config = dict(
    n_layer=17,
    d_model=192,
    n_head=3,
    attn_scale=0.125,
    bias='all',
    init_std_o=0.0,
    init_std_up=0.0255,
    init_mimetic=0.5,
    warmup_steps=283,
    batch_tokens=16384,
    doc_mask=True,
    steps=8637,
    dataset='wikipedia_en',
)
MLP neurons of a small language model. Each row is named by its layer, matrix (up: input weights) and neuron, and shows model dimensions 64-159. Each number is 50 + 12 x the weight over its row's rms, rounded and kept within 0 to 99.
After each neuron's rows, "fires on" lists the tokens most often at its 100 highest values on Wikipedia text that the model never trained on.

L3.up564:48 49 55 58 38 51 70 49 39 35 44 54 55 51 31 58 40 62 54 54 33 58 53 24 99 51 67 31 55 71 55 47 52 55 51 36 30 49 54 60 48 44 48 62 57 49 44 45 56 33 50 62 61 59 51 57 42 63 34 42 66 43 49 49 39 32 32 55 58 55 46 48 44 37 39 61 51 68 52 44 33 81 60 26 56 54 42 50 30 41 48 60 54 53 61 34
fires on: " after", " as", " for", " before"

L2.up258:59 72 43 49 73 52 55 51 53 34 38 51 34 61 64 59 47 42 63 51 55 60 33 61 68 54 48 51 41 46 51 72 36 75 42 78 43 62 67 44 40 36 48 40 62 49 59 69 63 43 53 40 40 41 44 54 42 55 59 54 60 56 56 39 65 55 39 36 59 57 56 51 74 42 69 29 55 40 59 50 38 52 54 43 38 48 69 45 60 61 54 44 15 57 27 49
fires on: " one", "der", " on", "m", "d", " out"

L5.up527:71 33 57 61 37 48 48 42 52 59 56 59 54 40 61 54 44 44 54 59 41 55 33 65 44 38 52 54 41 60 48 38 40 14 52 29 62 60 55 69 47 42 60 50 64 19 61 69 59 61 14 44 59 62 60 35 52 66 40 31 39 52 28 64 64 49 49 53 33 50 48 68 52 39 55 53 55 50 54 46 23 58 62 61 40 57 49 21 62 74 54 41 59 60 52 56
fires on: " he", " She", " she", " He", " Greek", "arm"

L11.up29:64 43 64 22 42 59 43 44 49 36 45 67 62 46 57 41 36 47 59 58 49 41 64 58 37 39 58 53 61 59 83 60 67 62 62 50 29 67 35 73 53 14 63 43 32 43 51 34 52 40 48 46 35 70 16 63 57 51 68 52 38 47 62 42 54 55 71 45 49 46 42 71 48 34 69 59 47 29 44 46 32 64 58 58 35 63 59 35 39 64 50 63 44 58 66 65
fires on: "S", " ", ".", "s", "%", " ="

L11.up670:42 49 53 68 29 38 35 73 43 45 58 51 72 37 53 67 78 63 48 62 52 43 66 32 66 35 37 59 35 38 50 47 47 52 46 57 55 73 38 36 63 38 46 81 53 64 31 68 43 55 43 32 45 57 50 57 34 46 47 54 51 58 51 44 49 33 51 60 39 55 46 49 38 42 41 63 47 52 43 55 58 53 55 28 54 47 70 60 57 34 61 50 69 34 40 39
fires on: " ", "-", " a", "s", " an", " un"

L12.up347:54 51 63 68 55 88 69 50 38 36 65 57 49 33 59 47 68 35 45 47 46 51 71 49 53 44 65 35 58 50 62 40 48 31 38 49 58 39 57 64 68 62 58 60 62 60 37 41 28 51 44 50 57 66 64 53 49 52 35 51 51 65 44 51 35 33 33 48 43 57 63 35 52 74 38 42 52 36 53 33 50 39 73 56 68 41 60 59 41 56 61 38 48 32 55 37
fires on: " known", "1", "7", "′", " /", "0"

L12.up710:61 54 49 37 42 31 47 55 42 31 73 50 61 72 71 48 72 70 41 49 67 59 26 55 81 59 42 52 50 47 44 30 55 49 50 31 38 64 37 45 38 63 55 44 60 54 44 55 61 36 52 48 60 47 54 30 49 34 70 56 71 15 43 40 51 59 46 42 39 48 66 60 60 18 44 53 48 54 38 41 69 55 46 26 51 46 73 63 57 63 39 36 50 34 60 59
fires on: " in", ",", " May", " around", "in"

L14.up597:73 44 65 50 36 33 56 25 46 49 47 46 53 55 67 37 50 53 60 73 45 59 70 36 43 52 56 28 40 52 68 42 45 60 53 55 60 41 40 41 67 31 53 59 57 47 56 37 85 51 57 50 51 57 63 70 46 53 46 44 28 45 61 34 44 34 40 67 43 40 61 58 43 36 52 30 38 53 44 35 41 47 76 39 57 62 30 37 58 67 38 73 47 12 57 35
fires on: " of", ",", "re", "me", " and", "res"

L10.up545:50 47 62 51 42 57 56 59 44 43 42 52 52 44 84 37 65 55 50 59 31 53 54 64 65 41 59 34 51 54 32 41 63 38 46 47 61 42 54 59 56 54 62 43 55 43 34 51 57 27 42 35 64 63 73 52 36 53 42 41 81 41 54 58 34 53 60 28 46 41 62 72 38 29 37 50 61 86 50 48 55 42 49 31 70 63 70 57 50 73 33 40 48 27 50 70
fires on: " in", " between", " both", ",", " south", " west"

L2.up18:44 72 30 49 66 25 52 44 33 46 48 52 39 39 67 65 30 53 50 43 53 67 64 55 68 44 58 43 62 62 53 72 52 45 32 61 42 70 67 25 41 42 40 48 56 50 47 78 61 46 52 48 49 30 73 61 42 51 53 55 59 68 55 39 58 60 40 42 65 36 65 42 58 35 57 25 42 37 42 40 55 47 56 48 38 53 63 46 37 62 44 56 35 60 19 44
fires on: "ad", "d", "th", " one", "in", "man"

L10.up350:78 19 55 45 47 41 57 33 75 60 43 65 56 47 52 30 64 57 57 49 31 55 49 57 50 48 62 69 61 69 77 28 47 45 51 49 46 56 46 42 48 42 53 53 44 54 57 71 56 41 41 55 63 75 46 74 44 56 62 30 48 47 40 43 32 50 57 50 62 63 64 31 59 47 64 60 42 63 40 52 59 55 49 55 45 40 39 49 43 51 66 60 54 65 60 43
fires on: ".", " had", "d", "ing", " signed"

L3.up367:61 56 48 53 50 54 67 49 43 48 71 52 68 53 47 76 43 60 52 71 51 55 47 51 76 52 60 52 33 66 80 43 39 70 40 51 39 60 48 37 26 51 49 52 40 76 59 75 62 50 42 63 60 30 48 44 40 38 46 38 61 18 27 40 32 40 27 52 47 55 74 59 60 55 51 69 49 41 65 26 62 65 47 50 46 53 56 60 33 33 47 46 44 65 46 54
fires on: ").", ".", ";", "\".", " whom"

L11.up328:55 43 61 44 41 43 28 31 45 25 39 63 50 26 49 47 47 69 48 64 37 48 51 62 49 42 40 80 46 39 65 49 67 51 63 56 13 42 41 64 73 33 45 33 38 61 57 51 71 54 63 36 56 63 39 44 55 48 57 29 32 39 52 52 41 55 64 37 39 72 58 46 55 21 53 62 43 55 55 52 63 55 56 45 53 52 42 46 63 72 55 45 60 41 60 42
fires on: "s", ":", " of"

L6.up386:54 54 51 76 46 43 58 39 66 37 50 61 72 45 58 59 61 68 50 72 47 39 82 46 52 49 51 32 64 43 46 47 48 22 50 47 35 68 43 37 51 53 56 61 58 39 40 55 85 38 52 31 39 40 53 41 42 61 56 35 42 39 53 62 54 30 36 48 44 59 29 61 43 47 40 62 42 18 63 52 68 66 53 31 60 59 67 48 44 61 52 52 52 33 59 57
fires on: "-", " ", " de", " ("

L6.up272:49 47 69 36 33 36 48 44 46 39 72 57 71 37 44 45 53 59 36 61 49 31 53 32 48 47 70 52 47 42 42 41 42 49 52 42 33 48 44 35 34 36 43 66 48 46 49 52 48 50 57 28 45 58 59 51 28 52 79 43 63 33 61 61 49 34 51 55 40 41 34 76 66 36 33 71 60 48 64 24 74 54 60 23 68 51 65 60 37 43 43 36 67 32 56 58
fires on: ",", " ("

L2.up626:42 41 40 54 49 43 53 51 68 61 60 56 35 49 54 44 38 66 61 54 39 53 48 24 57 48 07 50 60 65 59 66 58 52 39 31 48 54 34 52 54 40 56 61 65 59 47 57 56 60 41 56 71 41 62 44 46 27 61 49 75 43 49 14 23 47 42 42 45 49 34 65 57 56 61 55 43 54 42 47 69 63 62 24 80 57 45 58 43 51 71 63 40 59 65 51
fires on: " by", " with"

L2.up241:42 30 43 54 35 53 48 68 74 54 63 63 42 56 65 58 48 51 61 53 40 60 60 39 54 49 37 51 61 72 69 54 59 48 42 21 47 53 50 54 49 35 56 67 62 55 51 47 60 54 33 63 73 26 64 53 51 45 60 44 58 27 38 22 19 43 38 37 50 54 41 65 51 66 53 61 45 63 44 44 62 72 60 32 69 64 39 52 44 55 64 76 21 63 65 53
fires on: " with", " by", " between"

L3.up700:61 50 53 57 39 44 50 57 42 43 59 56 83 43 50 86 55 67 51 54 45 70 70 39 74 54 69 52 55 59 52 42 26 56 55 41 45 76 73 43 39 45 46 57 53 39 54 50 58 38 46 53 47 41 65 46 19 59 65 32 55 34 57 54 45 32 23 44 43 49 49 55 69 43 43 72 45 54 59 40 44 75 57 18 49 60 35 57 30 30 42 55 47 61 58 39
fires on: ",", "—"

L10.up236:64 47 50 36 43 45 54 76 42 23 44 40 56 47 49 61 35 63 56 54 41 46 71 24 66 30 41 47 50 44 47 72 46 49 46 51 54 54 37 48 57 52 43 57 34 64 51 48 75 43 51 49 39 22 59 86 56 68 56 45 69 49 41 40 47 38 38 52 41 47 58 82 42 47 41 45 32 37 43 54 40 39 53 53 58 56 54 67 42 29 71 58 47 25 30 59
fires on: "==", " \"", "===", "-"

L7.up321:61 52 66 47 32 55 52 57 21 46 88 62 63 47 52 50 49 67 50 61 41 57 62 27 66 47 58 45 45 52 67 53 24 72 66 37 38 54 31 65 32 22 49 63 43 35 58 46 52 38 36 56 45 35 60 67 21 60 47 42 50 35 48 29 45 44 55 56 63 41 48 52 53 42 30 58 44 55 50 35 36 53 67 50 42 59 47 52 32 54 41 56 58 41 59 30
fires on: ";", ",", " and"

L2.up92:66 46 41 57 57 46 39 59 61 54 55 45 56 47 56 50 60 50 53 63 46 47 45 71 66 55 51 19 30 43 51 71 51 30 44 51 31 65 80 50 27 44 28 29 63 58 56 56 53 36 52 51 46 57 59 60 49 61 58 49 51 51 41 36 44 61 65 58 56 44 44 39 53 40 41 27 46 39 43 38 44 31 56 62 37 42 73 32 16 62 37 57 20 59 56 52
fires on: " "

L7.up672:41 40 50 44 40 68 46 49 34 41 46 71 54 47 44 72 54 89 55 55 51 74 62 62 68 38 54 44 56 68 40 61 50 51 65 36 36 38 47 56 49 33 61 35 42 33 43 63 83 51 49 73 41 40 52 53 36 51 31 33 49 42 39 42 45 66 36 58 68 64 39 33 54 59 32 55 55 55 74 55 39 73 53 49 34 62 38 48 54 50 57 57 73 39 47 44
fires on: ":", "–", "-"

L11.up313:72 52 50 71 39 46 44 41 53 13 46 60 62 53 72 62 53 85 48 70 44 38 65 54 58 48 48 59 48 30 62 71 54 48 59 63 26 61 35 41 46 55 44 50 50 48 59 61 92 25 46 33 52 32 72 53 45 49 60 35 46 37 44 51 47 33 55 47 55 49 59 63 49 36 46 53 36 49 69 42 46 36 51 52 57 70 37 61 51 66 50 48 53 25 41 50
fires on: "s", ",", "es", "-"

L2.up371:49 64 39 48 49 74 76 52 39 42 55 53 52 42 57 37 34 61 63 44 47 65 37 48 43 47 31 50 87 61 64 60 55 27 57 62 45 56 75 38 53 45 43 44 32 64 52 63 47 37 72 53 52 50 54 53 30 48 52 56 52 44 59 50 55 54 55 49 59 27 57 54 61 66 29 34 75 57 57 44 49 46 58 51 34 35 35 67 45 61 41 43 46 41 65 41
fires on: " well", " age", "our", " votes", " least", " times"

L6.up702:43 49 54 56 48 49 50 62 47 52 44 40 68 48 70 44 40 60 55 47 51 52 54 49 41 56 60 45 70 21 64 44 32 24 59 45 44 58 43 34 56 54 50 77 45 41 49 43 61 25 33 31 53 47 60 53 51 74 75 44 57 49 56 61 50 42 50 45 61 42 35 59 63 29 28 59 61 42 51 54 60 48 61 32 59 51 49 46 47 51 47 46 51 42 72 54
fires on: " ("

L5.up118:68 35 59 45 42 58 48 56 50 61 63 55 44 49 55 45 49 42 55 58 45 48 43 58 35 45 44 42 32 54 71 40 47 30 55 38 60 54 53 52 55 42 46 54 59 25 50 70 47 54 12 35 52 58 71 36 36 67 47 36 31 61 22 54 67 48 51 52 45 45 48 63 55 54 62 49 57 48 60 46 27 53 56 51 50 32 57 30 58 88 52 52 65 63 50 75
fires on: " he", "our", "Liber"

L10.up736:65 37 49 50 45 46 59 47 77 53 52 48 54 58 56 45 42 43 54 65 58 43 59 33 52 49 57 71 68 50 72 43 51 28 55 42 47 48 36 51 52 38 39 37 42 43 45 45 74 63 41 28 67 65 45 71 46 48 64 49 39 32 36 53 33 65 48 42 42 58 66 44 50 60 57 47 32 54 40 52 41 65 51 44 60 52 36 41 53 61 76 89 46 63 62 42
fires on: " had", " have", "ing", "ed", " has", "d"

L7.up559:60 49 57 63 59 48 49 55 20 40 64 61 70 45 75 62 42 55 54 38 44 62 40 55 72 38 59 60 53 55 67 44 37 32 66 48 51 75 57 46 33 45 51 65 32 40 43 46 56 38 51 46 39 51 49 38 33 58 78 55 60 37 50 43 58 36 48 40 42 31 60 43 68 17 43 75 47 52 49 42 49 48 56 40 36 59 53 69 35 60 47 29 54 55 49 39
fires on: ",", "9", " "

L5.up30:65 43 60 52 32 63 43 34 26 59 46 51 62 39 69 45 55 42 54 53 34 54 55 42 40 25 16 34 49 65 29 53 46 48 46 39 44 62 58 70 31 51 46 36 60 42 54 72 51 57 59 50 47 48 52 42 50 75 47 18 53 51 44 55 40 46 51 50 23 65 46 47 74 35 51 56 87 45 65 40 45 48 67 58 62 51 34 28 60 70 49 57 65 53 56 73
fires on: " National", " Star", " end", "our", " American", " School"

L2.up197:79 42 46 43 55 44 49 39 65 40 41 46 40 46 62 43 40 44 52 51 57 61 49 67 48 51 52 45 50 50 43 58 64 46 40 67 40 52 63 50 36 32 45 45 39 49 61 50 57 00 57 60 46 41 48 49 46 44 58 54 34 56 51 25 50 66 66 37 52 62 55 34 52 53 27 43 59 32 62 34 35 41 60 51 33 32 61 53 09 64 23 51 38 53 38 60
fires on: " ", "op", " gas"

L6.up408:54 46 55 46 51 56 65 61 51 73 57 66 48 44 38 54 36 54 50 52 41 55 57 36 62 47 42 48 56 61 73 51 54 45 44 40 46 59 51 55 44 36 56 76 40 56 52 58 48 33 28 40 70 50 60 44 40 47 73 61 71 47 48 35 36 38 44 48 56 56 36 56 77 74 50 50 25 55 46 46 50 85 54 24 73 51 46 49 51 43 69 66 59 52 73 50
fires on: " on", " by", ":", " –", " with", "On"

L11.up177:48 43 58 39 48 52 67 71 63 30 37 49 37 57 45 57 22 44 44 19 49 32 55 45 49 55 62 49 48 40 44 61 44 67 60 61 47 40 22 45 39 25 46 53 35 50 41 54 27 29 57 41 53 46 52 61 46 63 61 44 71 72 60 48 46 62 71 41 65 67 51 58 89 37 42 46 58 50 55 33 52 46 42 42 45 43 52 34 58 54 68 55 78 47 69 60
fires on: " ", " Party", " Republican"

L12.up352:47 43 45 52 41 41 76 46 42 45 50 50 42 47 56 56 46 53 58 75 47 49 69 78 37 47 49 61 39 36 57 55 47 59 51 52 36 55 50 50 28 43 60 54 44 68 51 66 72 59 54 43 49 55 56 56 39 33 67 38 53 37 58 52 41 51 35 34 63 44 46 36 57 48 67 87 74 32 69 35 59 53 56 37 60 66 43 53 57 71 49 41 64 53 68 49
fires on: "1", " the", " of", "2"

L7.up391:41 49 52 68 44 56 54 49 31 38 62 70 74 53 38 80 65 64 51 63 50 59 44 49 74 50 45 48 59 42 27 57 47 45 52 44 36 16 49 47 54 45 59 54 48 63 31 48 88 51 64 66 49 50 61 36 47 58 43 43 53 30 47 48 48 47 35 45 60 54 34 46 44 54 44 53 40 42 66 44 41 74 54 25 37 49 48 44 48 50 36 60 59 37 37 35
fires on: "-", "1", " of", "2"

L6.up565:46 31 49 55 52 53 51 56 52 23 41 69 58 50 70 43 35 61 60 64 15 75 51 73 48 48 50 37 65 56 76 32 53 43 68 45 41 49 73 62 52 35 59 33 31 19 55 49 79 36 51 55 50 36 51 57 48 58 38 27 57 40 49 27 41 53 62 45 40 55 55 38 53 34 42 54 52 54 67 46 75 57 68 51 43 64 38 44 49 63 49 56 55 49 45 51
fires on: " |", "1", "0"

L14.up399:48 47 50 77 47 38 60 48 36 50 43 53 51 53 47 48 70 50 52 60 44 48 42 21 75 25 54 33 49 53 47 69 43 37 45 24 60 58 37 35 48 67 27 58 61 77 36 50 42 50 56 46 57 43 72 63 57 68 52 44 55 61 51 38 56 15 48 57 32 70 45 48 55 48 58 50 49 62 31 37 29 51 49 39 52 54 72 60 30 47 35 67 57 41 39 28
fires on: " ", "w", "te", "bl", "-"

L11.up15:50 43 58 70 50 70 73 54 62 37 62 50 53 36 29 55 35 59 36 50 25 48 79 37 41 48 46 46 56 55 68 67 42 46 46 57 46 33 18 44 59 42 48 76 34 50 42 49 43 56 31 37 37 42 42 55 26 45 32 62 58 60 47 44 51 52 33 50 37 72 57 59 50 73 63 50 68 36 54 45 49 53 62 46 51 53 47 56 45 55 49 49 60 32 69 21
fires on: "1", "2", " (", "0", "\"", "("

L12.up189:57 46 62 59 63 44 56 72 45 50 72 63 73 45 76 53 40 47 47 31 45 45 54 66 57 56 48 60 37 47 59 46 51 45 51 41 53 67 56 60 58 29 44 48 43 51 50 73 64 33 43 55 57 61 32 34 27 63 62 50 50 47 50 56 47 65 50 51 47 51 57 42 46 43 31 80 28 47 58 55 51 40 43 28 45 36 71 59 35 84 57 60 54 37 48 47
fires on: " as", " not", "3", " be"

L12.up610:67 36 52 66 48 52 31 39 55 47 50 86 66 34 64 41 59 66 45 48 26 47 68 55 65 52 33 45 64 58 72 58 59 74 56 53 36 73 49 49 64 57 44 39 25 59 41 76 73 44 39 38 40 47 44 43 56 53 46 40 44 44 40 46 57 46 40 45 44 67 63 71 43 48 60 37 43 38 51 54 62 60 49 57 44 60 47 64 47 62 43 44 55 31 52 42
fires on: " ", "-", " by", ":", "/", " up"

L5.up700:40 45 50 62 45 35 42 51 52 41 47 62 62 38 60 49 46 68 52 43 53 11 70 51 42 48 45 39 66 35 47 58 52 33 59 51 32 65 38 33 59 55 47 52 53 51 43 58 51 41 67 43 38 45 42 50 55 55 69 52 49 49 64 53 55 65 31 53 52 45 34 71 59 40 40 58 37 24 58 49 58 59 59 52 60 48 61 60 38 60 70 50 58 34 58 56
fires on: " ", " (", " ex"

L7.up79:55 33 54 52 68 58 55 51 66 32 44 69 46 50 46 47 42 77 47 74 48 54 49 64 43 48 40 69 51 73 71 61 64 59 45 46 36 41 54 68 59 49 54 54 22 71 53 49 49 57 74 64 69 48 57 69 52 37 53 38 50 26 30 38 35 55 57 40 36 63 52 34 61 56 39 54 60 67 68 37 67 64 50 27 62 40 56 45 54 64 89 33 50 41 70 26
fires on: " of", " at", " from"

L7.up80:51 44 53 57 53 47 46 51 68 52 55 57 53 59 52 37 52 56 51 99 39 58 25 56 53 44 42 28 44 67 36 52 81 52 64 37 40 42 48 67 38 39 51 31 47 59 49 40 93 55 46 48 54 29 54 56 40 59 53 39 44 32 55 27 53 39 53 51 40 58 53 44 44 44 63 42 58 61 61 36 67 79 60 46 49 62 62 33 44 49 53 43 55 56 49 50
fires on: "1", "7", "0", "n", "y", " of"

L10.up360:41 33 51 42 45 63 48 53 60 39 44 76 50 55 47 64 44 63 54 50 35 43 60 51 49 51 61 54 65 43 41 59 41 57 80 39 39 38 31 36 41 13 53 61 38 36 38 55 57 41 42 50 44 49 73 65 30 61 72 40 54 52 48 47 46 60 70 43 54 53 41 48 69 53 32 91 57 51 65 41 61 55 53 32 52 58 62 55 46 41 52 44 72 49 65 52
fires on: "–", " ", ".", ":", " –", "-"

L3.up504:58 36 51 51 38 35 24 51 47 50 56 62 71 35 61 64 36 63 50 76 44 55 56 46 52 52 53 54 47 67 69 44 60 42 55 54 30 73 43 56 47 40 43 61 44 48 53 63 84 44 40 48 43 37 48 64 30 52 77 43 50 43 46 43 52 41 36 48 50 47 43 51 62 52 46 74 29 42 68 41 58 61 61 16 46 60 42 59 35 50 56 46 52 53 73 56
fires on: "1", "0", "9", "2", " –", ":"

L11.up122:64 53 59 27 43 52 59 48 43 41 48 81 45 58 50 56 37 41 55 48 44 51 44 39 49 50 57 60 76 57 55 54 29 54 63 52 31 57 27 47 34 23 56 61 21 46 53 55 47 25 54 60 54 53 39 58 32 55 68 46 50 49 54 52 34 64 78 43 52 50 41 62 96 39 53 71 39 50 61 37 53 49 52 37 42 41 45 49 47 44 52 51 59 52 74 65
fires on: " |", "=", " v", "When", "J", "S"

L6.up652:58 42 57 49 44 40 53 53 26 41 60 48 79 52 70 40 64 53 46 77 33 56 36 55 59 53 53 33 60 50 70 37 49 34 77 52 32 54 58 81 54 39 55 40 38 46 40 45 56 61 64 42 40 44 42 69 53 61 35 39 36 23 44 36 42 49 52 54 44 58 54 56 30 29 48 59 52 47 51 25 68 58 62 60 36 51 57 45 45 55 42 30 55 38 42 64
fires on: " ", "1", "p", "4", "9", "7"

L12.up410:48 26 52 38 33 34 56 71 57 46 28 46 44 69 54 56 40 33 49 45 56 50 40 40 50 45 59 51 59 41 47 47 49 57 61 53 43 48 16 42 34 50 53 52 41 69 49 67 48 49 58 47 47 61 61 76 51 69 38 40 80 63 58 55 46 61 61 38 60 53 36 59 92 35 53 43 38 51 57 34 49 59 46 46 40 48 59 22 56 36 69 26 73 46 63 45
fires on: " |", " ", "1", "2", " v", "0"

L7.up367:46 48 47 39 49 69 62 68 57 48 42 54 53 38 77 52 52 59 41 61 28 57 54 45 52 43 42 54 65 32 41 76 40 63 59 53 33 54 34 36 55 41 24 41 34 68 56 47 76 47 63 40 58 30 65 77 63 59 43 38 69 44 49 41 52 30 42 50 39 34 53 56 42 60 56 60 60 40 42 55 41 39 56 48 48 55 33 52 42 51 63 37 50 43 20 44
fires on: " ===", " most", " ==", "br", " sp", " dis"

L5.up549:58 61 46 66 39 58 33 46 52 54 71 67 57 47 60 29 47 48 57 34 65 60 31 77 41 50 71 46 75 69 43 50 69 35 59 52 52 62 66 71 71 42 55 31 38 55 45 52 46 48 45 49 48 50 55 60 34 36 46 61 45 40 50 68 44 59 37 51 61 21 60 53 56 79 60 51 44 56 48 40 21 54 52 46 60 56 41 64 37 55 50 54 57 70 50 47
fires on: ")", " age"

L2.up284:36 65 47 43 52 49 13 41 45 56 48 49 52 48 58 36 35 52 66 39 60 71 43 49 42 54 67 54 91 53 54 35 85 36 45 52 50 62 62 65 43 40 43 50 52 52 34 64 42 60 56 26 42 42 63 57 35 43 45 51 32 55 45 51 50 40 33 49 56 55 58 59 64 61 26 52 35 64 42 44 54 53 58 57 51 63 50 60 37 49 44 43 68 62 35 58
fires on: "ay", " age", "istic", " top", " average", " highlight"

L6.up249:44 33 50 28 34 42 69 49 67 43 37 43 66 55 51 40 40 55 45 62 45 42 42 35 59 46 42 33 64 33 35 43 60 41 59 49 30 33 24 27 48 55 29 42 32 78 44 55 80 60 63 50 50 27 49 71 51 62 52 43 63 48 56 51 49 36 29 49 40 43 54 70 49 51 58 49 54 34 56 39 67 44 54 52 47 49 47 55 40 32 57 62 59 36 43 60
fires on: "===", "==", " ===", " =="

L2.up102:58 64 41 41 69 41 47 46 53 43 34 55 44 50 53 61 46 53 63 45 60 51 51 65 61 62 61 54 55 39 49 73 61 61 36 84 44 53 65 56 31 41 40 41 63 55 49 63 62 24 60 35 41 50 46 59 46 56 62 51 50 63 44 39 56 55 48 30 56 63 52 55 72 46 60 23 44 54 45 42 55 54 47 43 40 52 64 32 54 79 34 46 18 64 46 28
fires on: "er", "ter", "der", "g", " out", "m"

L6.up567:54 44 47 50 48 50 73 57 55 56 50 63 49 45 45 40 38 57 53 52 44 47 43 25 62 43 37 51 82 60 69 51 72 37 49 43 42 44 47 46 55 50 52 78 32 59 41 51 67 51 52 41 74 61 54 44 45 44 65 57 67 49 56 35 45 49 42 49 43 49 41 58 53 56 68 51 46 39 40 48 74 78 56 25 69 54 52 57 44 33 66 58 57 42 65 36
fires on: " on", " at", " with", " from", " during"

L3.up16:44 42 44 66 24 49 45 54 40 55 53 55 70 44 47 89 56 40 54 90 33 55 43 45 85 53 40 46 39 60 52 45 53 47 63 54 23 59 57 55 39 35 41 57 42 71 56 57 72 55 46 57 47 38 51 44 21 49 50 26 73 32 50 34 46 39 27 53 48 42 46 51 53 61 50 77 58 53 58 41 61 55 58 57 48 71 40 46 43 40 54 62 78 64 46 49
fires on: ".", "\".", ".\"", ")."

L7.up320:63 52 54 13 56 57 60 50 43 43 58 53 65 45 46 51 40 48 57 52 37 52 51 45 74 49 57 48 60 86 83 49 68 44 46 52 48 49 51 51 63 40 48 60 35 60 41 37 56 34 31 33 63 61 46 55 33 53 75 46 63 44 44 51 49 50 52 46 59 38 43 53 58 35 66 60 46 50 41 44 50 68 51 31 56 53 38 48 50 55 73 51 55 41 70 43
fires on: ":", ";", " at", ",", " with", "==="

L11.up286:34 41 64 42 31 54 74 78 59 41 35 54 49 51 41 53 36 54 58 41 44 49 61 38 52 35 58 42 77 34 38 61 52 62 78 56 35 58 38 43 27 42 57 56 25 59 41 80 46 38 54 37 51 53 60 55 35 56 36 22 68 62 59 53 45 68 65 44 59 39 36 55 65 52 33 60 39 35 61 42 57 63 45 50 61 62 59 33 42 61 73 37 73 41 61 75
fires on: " |", "0"

L3.up767:54 47 53 45 42 42 78 29 62 48 58 48 28 56 56 58 61 54 51 62 43 66 52 57 30 39 39 59 48 63 41 68 32 40 73 37 57 37 72 61 47 32 48 34 63 20 57 65 63 41 22 35 47 50 68 53 46 59 49 51 53 41 39 60 53 56 62 75 48 51 50 38 48 67 46 44 46 37 57 37 47 70 51 52 72 51 49 43 42 58 59 76 64 40 46 62
fires on: "our", "Billboard", "\".", "ft", "HA", "\")"

L12.up55:51 39 67 38 43 50 64 65 61 28 33 62 58 51 56 57 18 44 50 31 38 39 60 41 51 42 64 27 54 39 59 59 42 77 45 55 57 41 24 46 43 42 38 63 23 58 47 54 26 20 40 49 52 40 62 61 40 66 78 43 64 61 50 52 43 58 60 47 64 56 50 56 84 43 44 52 42 39 53 23 56 48 40 44 50 49 60 44 45 51 76 52 57 48 54 62
fires on: " |", " "

L10.up378:60 51 53 70 61 52 53 55 57 42 60 59 51 35 79 60 49 74 43 49 48 58 52 71 78 53 34 49 54 58 68 44 30 57 53 46 42 59 46 58 41 38 39 40 35 46 50 71 66 47 39 46 42 61 50 47 36 64 47 57 48 32 57 61 47 58 52 27 46 81 70 43 49 25 55 53 26 41 35 38 43 60 51 19 44 39 59 52 46 80 47 32 50 45 56 63
fires on: " as", "e", " do", " not", " to", "s"